Weights of a small transformer language model: normalized queries and keys.
MLP neurons of a small language model. Each row is named by its layer, matrix (down: output weights) and neuron, and shows model dimensions 112-207. Each number is 500 + 50 x the weight over its row's rms, rounded and kept within 0 to 999. Numbers have three digits each. A neuron's up and down rows have the sign that makes its largest values positive.
Before each neuron's rows, "raises" lists the tokens whose logits its output raises most directly, leaving later layers aside.

raises: "ly", "lt", "lia", "li", "l"
L7.down705:527507458435479465461593543507399540473536491539377520505486522522490523521574479588525524451543486489502521518514586525470470522472529513495394612479530514469517492560504471459515465518465548504467493478517472478404394520498419557496503441465541543535494513481552466582519420411562383503

raises: "ld", "rd", "uch", "urn", "ly"
L7.down997:441460536514547510528630510517454448461395471431525525497546443513449557437490498536503481447531525508472558423586503449505507470533484540463519582498510535459513520482487436439514446468548472457499515519420461414448531413559461510607479484520486525530410508462525487564537511538515392535

raises: " of", " Of", "org", "una", "ul"
L8.down1182:458537501584560531577520586421561439501457462623470454517483401484465597580562396461450602464517544467491501411400485440511500437542542482487496547497507563469518561585471383458542582495435526572465542545596515352471540559446408492482483513468546581563456561498552583482505545508519455644

raises: "ento", "ees", "able", "ee", "ed"
L7.down911:519440490475398471541537517615480434553505489532533453523413459505429448499529552528560542527553566523512506464511519529525518543540458524534476550523522468544520579539506429408496522536497454487488526520522435482511492564459499531484404472431523422441468550438502613515446496531357414496

raises: ".", " |", ";", ")", ","
L8.down957:459551469418411509513473452513430429394506505528508430479478468484552495419515525566579561464503517523460490476481505539430519485480455498481538473462484432390485441495517533495469444552530557476433440536490418489463508459509380479607463537522504436535453487634485637518509463528491524444

raises: "com", "org", "ro", "co", "net"
L7.down943:428478445560469594437414496536507461501467479527454536506529447451530413480566501532514499532475491475456500514516443463495484471449416475582465511511494555507485558438540512481452440545488494537488543485549491429432513558501529487480570487495517437491531532502473629401493549509510572499

raises: " they", " he", " she", " it", " there"
L4.down1117:490502436549493484551562528471497519521426573506502523467459516535524456526484523600447496529457508385435515513545495511511522547523564497449495469544520509525474556547435487469552454421519443511471522511500487499465593574531581459405547425433512463536527523532573441528549479530556519463

raises: "idae", "uru", "ium", " genus", "us"
L7.down641:481426570542470468551477467572512477513515447499484537586338466457544495498480517538383463626500498499479467520497415469514393540487538498488464463454486502501575632465446564570535506496507570541469479592536491549462489508578409598478494559596615535429464521497522514539592548430508403490

raises: "od", "ds", "d", " new", "lay"
L7.down962:573536491494516427466446508483570538431502408417520509528487464491476458548500535520624563508489452518577549497503556427455538551573434479594483482440499514478542494591494446484496492543439509491539492449479528512601560475513520467481503532531492504435500504503458574506473451483476463466

raises: ",", ".", " they", " alone", "'"
L7.down777:418520540453564454551475515478551571446452574540595476431436571506588397530463531461412436522517516424474479477513372499519469566464541543534557413465495477533493458644557616506502536496414471525593519613533518570478573630489451485536503580482577483596543495553494528629524477457515512428

raises: " one", " their", "ania", " his", " the"
L8.down46:450496531430455509403553484447541476500535524453459502493414558397439496598404487425463545604378518387525615471539612497489489519481506453416553486472484433390501528464499578450395542502540431512471489440550558478406492520440558505534472475530518585514490504483435514512586496568466441489

raises: " that", " they", " there", " he", " she"
L8.down237:445497540482497532526458516513487554477430462528542401499493382419514544504477471575496482499485562509556518497421413461479547421489556445493466508514509416542415466508488523461529513489499441488456536616416464504616442409516553527579603510435514533513548478523473620475387486458548630600

raises: " II", " 1", " 2", " 3", " 4"
L8.down1023:533476496431514515455491555534451427468487400532503437552522418424492449516523485512497526521537399547533494507483565383483517447548556488520496492502436348459502546463488563434559483471457485441493431502398549488546446520493499543521505500451527466508454485529496537495458478432512573497

raises: " years", " months", " times", " weeks", " km"
L7.down1135:476582549535507546489478471460491516481568460455468508445510470446519534532472466507526462534439491356417491528487418482344399508518542495536598558518434484479460497474596480521529417520507557476464482437493524533550523544521573495505594427482410514526575455535442460607444532478485555413

raises: " they", " it", " she", " he", " there"
L7.down966:474558529532470431564537446471492571545578486414541454501427519470467519492478408553434516464504526338470455507556451513460531440522533480590519420571499460543469449518529458479448490460489473496530488566481455468510403525435553497455577444482546487538415579541537573504508534475470578497

raises: "ide", " of", "ides", "pen", "p"
L8.down517:518526563504584558535472566504535544528444416387494528538488448471473482513521520475501492524547530514542507636542502474507498577513487551546458454540465487463470487547460400511416485500451555588495525488575515516558572494421533501419491509559549543461522531547509502509483483534546572554

raises: "rica", "ur", "ret", "urs", "rist"
L7.down897:526490490420486488483474526464549559485520451518544510444546514457501462513494556524444519466524587479458452496544502578565448460508474491432422474435503393539577603488489497397496565534471432523485521480453422417497530528453506459500473473518529496499470515504535411552530412580589444404

raises: " there", " it", " the", "ever", " he"
L7.down1005:502518512534486512592578501495494512411504505486496458453520554463502431539465426612473485538543477478533518460568417524476452412523548464452502450523477473536446555470528542454535532448486533473479549507456490559521498533474502499409575489501523585461521514430524500515512505483510561465

raises: "ment", "ls", "pe", "ments", "led"
L4.down894:537488535544544530467528473527448519488471512445568441581492567513490546470484460494544481563504528490520658521523486578545514518482552555551464549490514478436589542483528485445478461534428559479507467523513492470479560584591441497467558484567468439529542507432528449434587521520442496527

raises: " of", " Of", "lis", "of", "ames"
L8.down879:504506497431532533561487474397643449496531484617531525479493471504410546523428440512521453528489518516428523479458437483554482570500565554545469429463514470560563576577504351462440475508477461480549514513560471438484525474410520472535624424579522598571475510491553506544489582449498533525

raises: " of", " Of", "ious", "ues", " results"
L8.down64:429518501476509467454465458441450508431546431432480523561401419489559578485475542489543463569544494469487392556439491502544449545520547611490516508551503426413582543567627403496546458509429476551430503476434532415475515429457493454511595491512488562531482449563505487440478433446510536439

raises: "ration", "als", "rated", "ering", "ered"
L8.down777:518511532491549501582493473452458597542395480497511534469501522453470445443602539491600509510470491495504589517473430444545488532452448634542465491463449448430408536505472571582538477355372539510407493500516504453480487502438480487587457558533502534512515502560582544527501474569499399481

raises: "d", "r", "wall", "rs", "ment"
L8.down837:477494512453494477535589474436589467469535489507543517534492466542489535547558580453463450505376462497568493549440450503547516480509494568563403485551482540514540473536459605561465536510491506499491432536450491453549546477554431506534529430534540458429558570514499484511490443504514556393

raises: ".", "'", ",", " ex", " led"
L8.down584:481500498626505577422515488458547528493488535610520496537575488469605469602483590544492551545477504590445429568569442562612571545542560607615461500407513466512596476451502562483536448568413455488569478442447469411479459547515551501527514522502535546450415494457548505561465449617520567490

raises: "tra", "th", "t", "ture", "ter"
L8.down1204:562567590483563515462441461551486469485503502458479466588522488514517513505513600429428557468484510458452515540487538446455601508501456493511537479546543440449488422516513466514431465485486408507486467535517509553498462496490430457520542421545484481465505593519425470472462464521510479487

raises: "ly", "lic", "lies", "lie", "lia"
L7.down342:519501429497473479435542483514548541494415485514493509460511440461440491465538451490443466427487484573460555514420421493463545529506509494522429525448473477440461533570478384477541504563445489421457440418431530490425448564472476518512472443461551459500526475412476506554605470386497370503

raises: " the", " its", " his", " their", " these"
L8.down630:538524466533510446482518473540439484521465501468587559444379518420431444519467442530466466593522486464460604496528494483536498545505492524500416508529473445490481533464552520508396471480582514479549521475454519456502476491504531481514581497473561448531456511481497521529589493552423559520

raises: " would", " could", " was", " took", " has"
L4.down846:531482507626549495500471545566552484494440558410565421584494436555457457543436514490454553494567494467558584536531513529485538579444555529468464542500485611505515536534515494593444451481524471534447494430482399331481526394515430503453442525488563494531458452551536428466482459439462488524

raises: " any", " them", " their", " another", " its"
L7.down117:552535468520487534434505578451472449462469517486482454504504514495559471583403474482445527503516524443497535454574528431539468524529410563473470448499522474538591527571539543518532481500455544454562478445413450498522603466479566520494642545484478513509444534483518449472545499547412549435

raises: "ds", "ps", "d", "rs", "r"
L8.down572:472558415546577474416545474520495529471532470571505470541497557586379523467487545559527479581408476590586490517396505490507428499537447486615539453506504500523538550566496471469618527462501439550489476608444536474521510502495485531550536462460500472496491459595516539500534572506497536435

raises: " December", " February", " November", " October", " June"
L4.down220:453511472504395463568556487469563449571603408530467474427430516525436566446498502414441400450481443480485495481532456457528508571525497434507505447518515470486515495570595560515632590508501463561511536454477543477541523506427492544525494478523544418623432428505506457470486556543422477571

raises: " may", " is", " was", " are", " could"
L7.down367:528457472533448453511466452494545610409472635539483546473505421447491474517551545461435589572536492519484554516526514567421432516462616516450557485486482534460471463529533441480566535453482400503472535510473474457506568437573508534512456473459369588503522478496570480494471551474451598492

raises: "jun", "ph", "rif", "ge", "n"
L2.down18:509545533429521449532470541477555461516543517494480519594452473576456565425471438521429500511582387588476571582508497565492460585475555450579490502506502518505513500481575530465544402473479438487514504465487527478501506473558518502517431510426534580491433436511451544560481413485506583526

raises: " 2026", " 2001", " 2021", " 2020", " 1991"
L7.down1088:628475468463379468531511511421495543577516563482428482513495458593420536562540480440520489495467550453524490487485531493515530466546501440408365499525534479561421422486563512466526472504566503417489568479464483417547554478531483499469519519559488566487479456496463482521464589610459526598

raises: ")", ".", " |", ";", " ("
L7.down526:445478474489479555577501467519527507431484544558592500507432532488510570488429506430472584480492560537427492517475431600555536455472503497476451514513436530537535540552455632526487423495509511478498552541474426512554497488493451412533439466517545519524479551572605545541552456530525494458

raises: "tar", "ties", "lines", "ture", "lies"
L8.down688:583410430595357488490516456429656481436437473422467473466453443462486442422520548509550425442485530511489538508473544565430396564535489524536485472457516491487484572478482554508454604473513516536493540505539510490510466463473485527489509579512497490468516463490450470558463435459533399546

raises: "r", "ment", "rs", "ance", "ments"
L7.down1064:555409564525543417494484524581521472420463511457538458451491464495453463488560558472563417503509598499511463567429523478453495545481493395554477505473559496548547505518600507478475456521500554472501412494476417534475562552534512508519540590446447496514504566532489482447488413512472465541

raises: " However", " During", " While", " Although", " This"
L7.down307:520497499560535497590444416570460516423534465564489478489508538539575515577550501430451562519583417481469501451536461506501478424608497467412465521488567515412532499505517441543460565478488423519467559550554531536529525487497389507493481549485530543534441555476488475480564502510477518457

raises: " time", " times", "way", " morning", " months"
L8.down257:515519537502521514557472507483468492530464479568446495487503572532582497466622566476496451421453492471467561460467474509439462468547440557524564516386461488506465515490568518549548470462490526466513386464545533511563499551411488507560573508437585559516496627614416438553477520462508509511

raises: "ner", "roll", "ning", "lem", "ef"
L8.down401:433611497494545435489459544563535467464524490482481479518530516539498504514470543570497487441466469497499505440534494582492435452524435526470456549448460452524465576543532515499506567451474496463485559604506482440424490550564601470460510539449439505529499526557575410521456491433506527527

raises: " March", " February", " December", " November", " July"
L4.down1053:530503478481460517424527494473448525559575459465517509468519528527356445411420523491501544546413522529482471483498505460447524450432509474426537542530486537486488362403457504549556581535470514400482602475519385461533458507432491542421425468480466401492537455617474496507577513519448472594

raises: "com", "org", "ru", "net", "erg"
L4.down788:461548481502443511493458440505582508503549496556404513464592483523486451503426529419457522594515554444516488536545463480500537523353455522467409503435423579477558565405568516435545487459481496556485486487496512469445481524386418428490432512525514469520522592516451475523518555462448541576

raises: "rs", "ren", "red", "r", "res"
L7.down174:492448520465526535451563571407551468567524509509487521585443550535479525430564453546503513503432430557544445478506524637484499468499488452528527608457496426590451496524516524549434576468535554449450415527536553482518539451534574524391544493533559451409517474483518464474499476497527561474

raises: "d", "ment", "n", "ng", "ments"
L4.down708:494556600457425466387624476527522411587503496387529473530447509520497427562518487525486478502438444493551520600545465546590479441472506540558404449585477478519508444536588466549545553547419575543456527542544563431542540488559513460424541477503548461567468543498514574491486485533492475605

raises: " 8th", " 18th", " 5th", " 7th", " 11th"
L8.down427:549463479437415464497472518609482519544527473561502507546379500404510512557490457413517475521477478566464484510532564376577525522496493474424582421475487500531472369490602532563500571506486512456523393558510546487526557558538466492607444616545654539584488555448480478490411605478582484440

raises: "mer", "bar", "berg", "bur", "b"
L7.down972:524515493474480453486405614489607504435628501516433489609473534530496482481565507516506545511489567463475492461512490462580476500536500541551537516509445610493543537606458550503500521513507546532509424449493525524457580474499490413513557474567459508450496489421512427512524511463577509516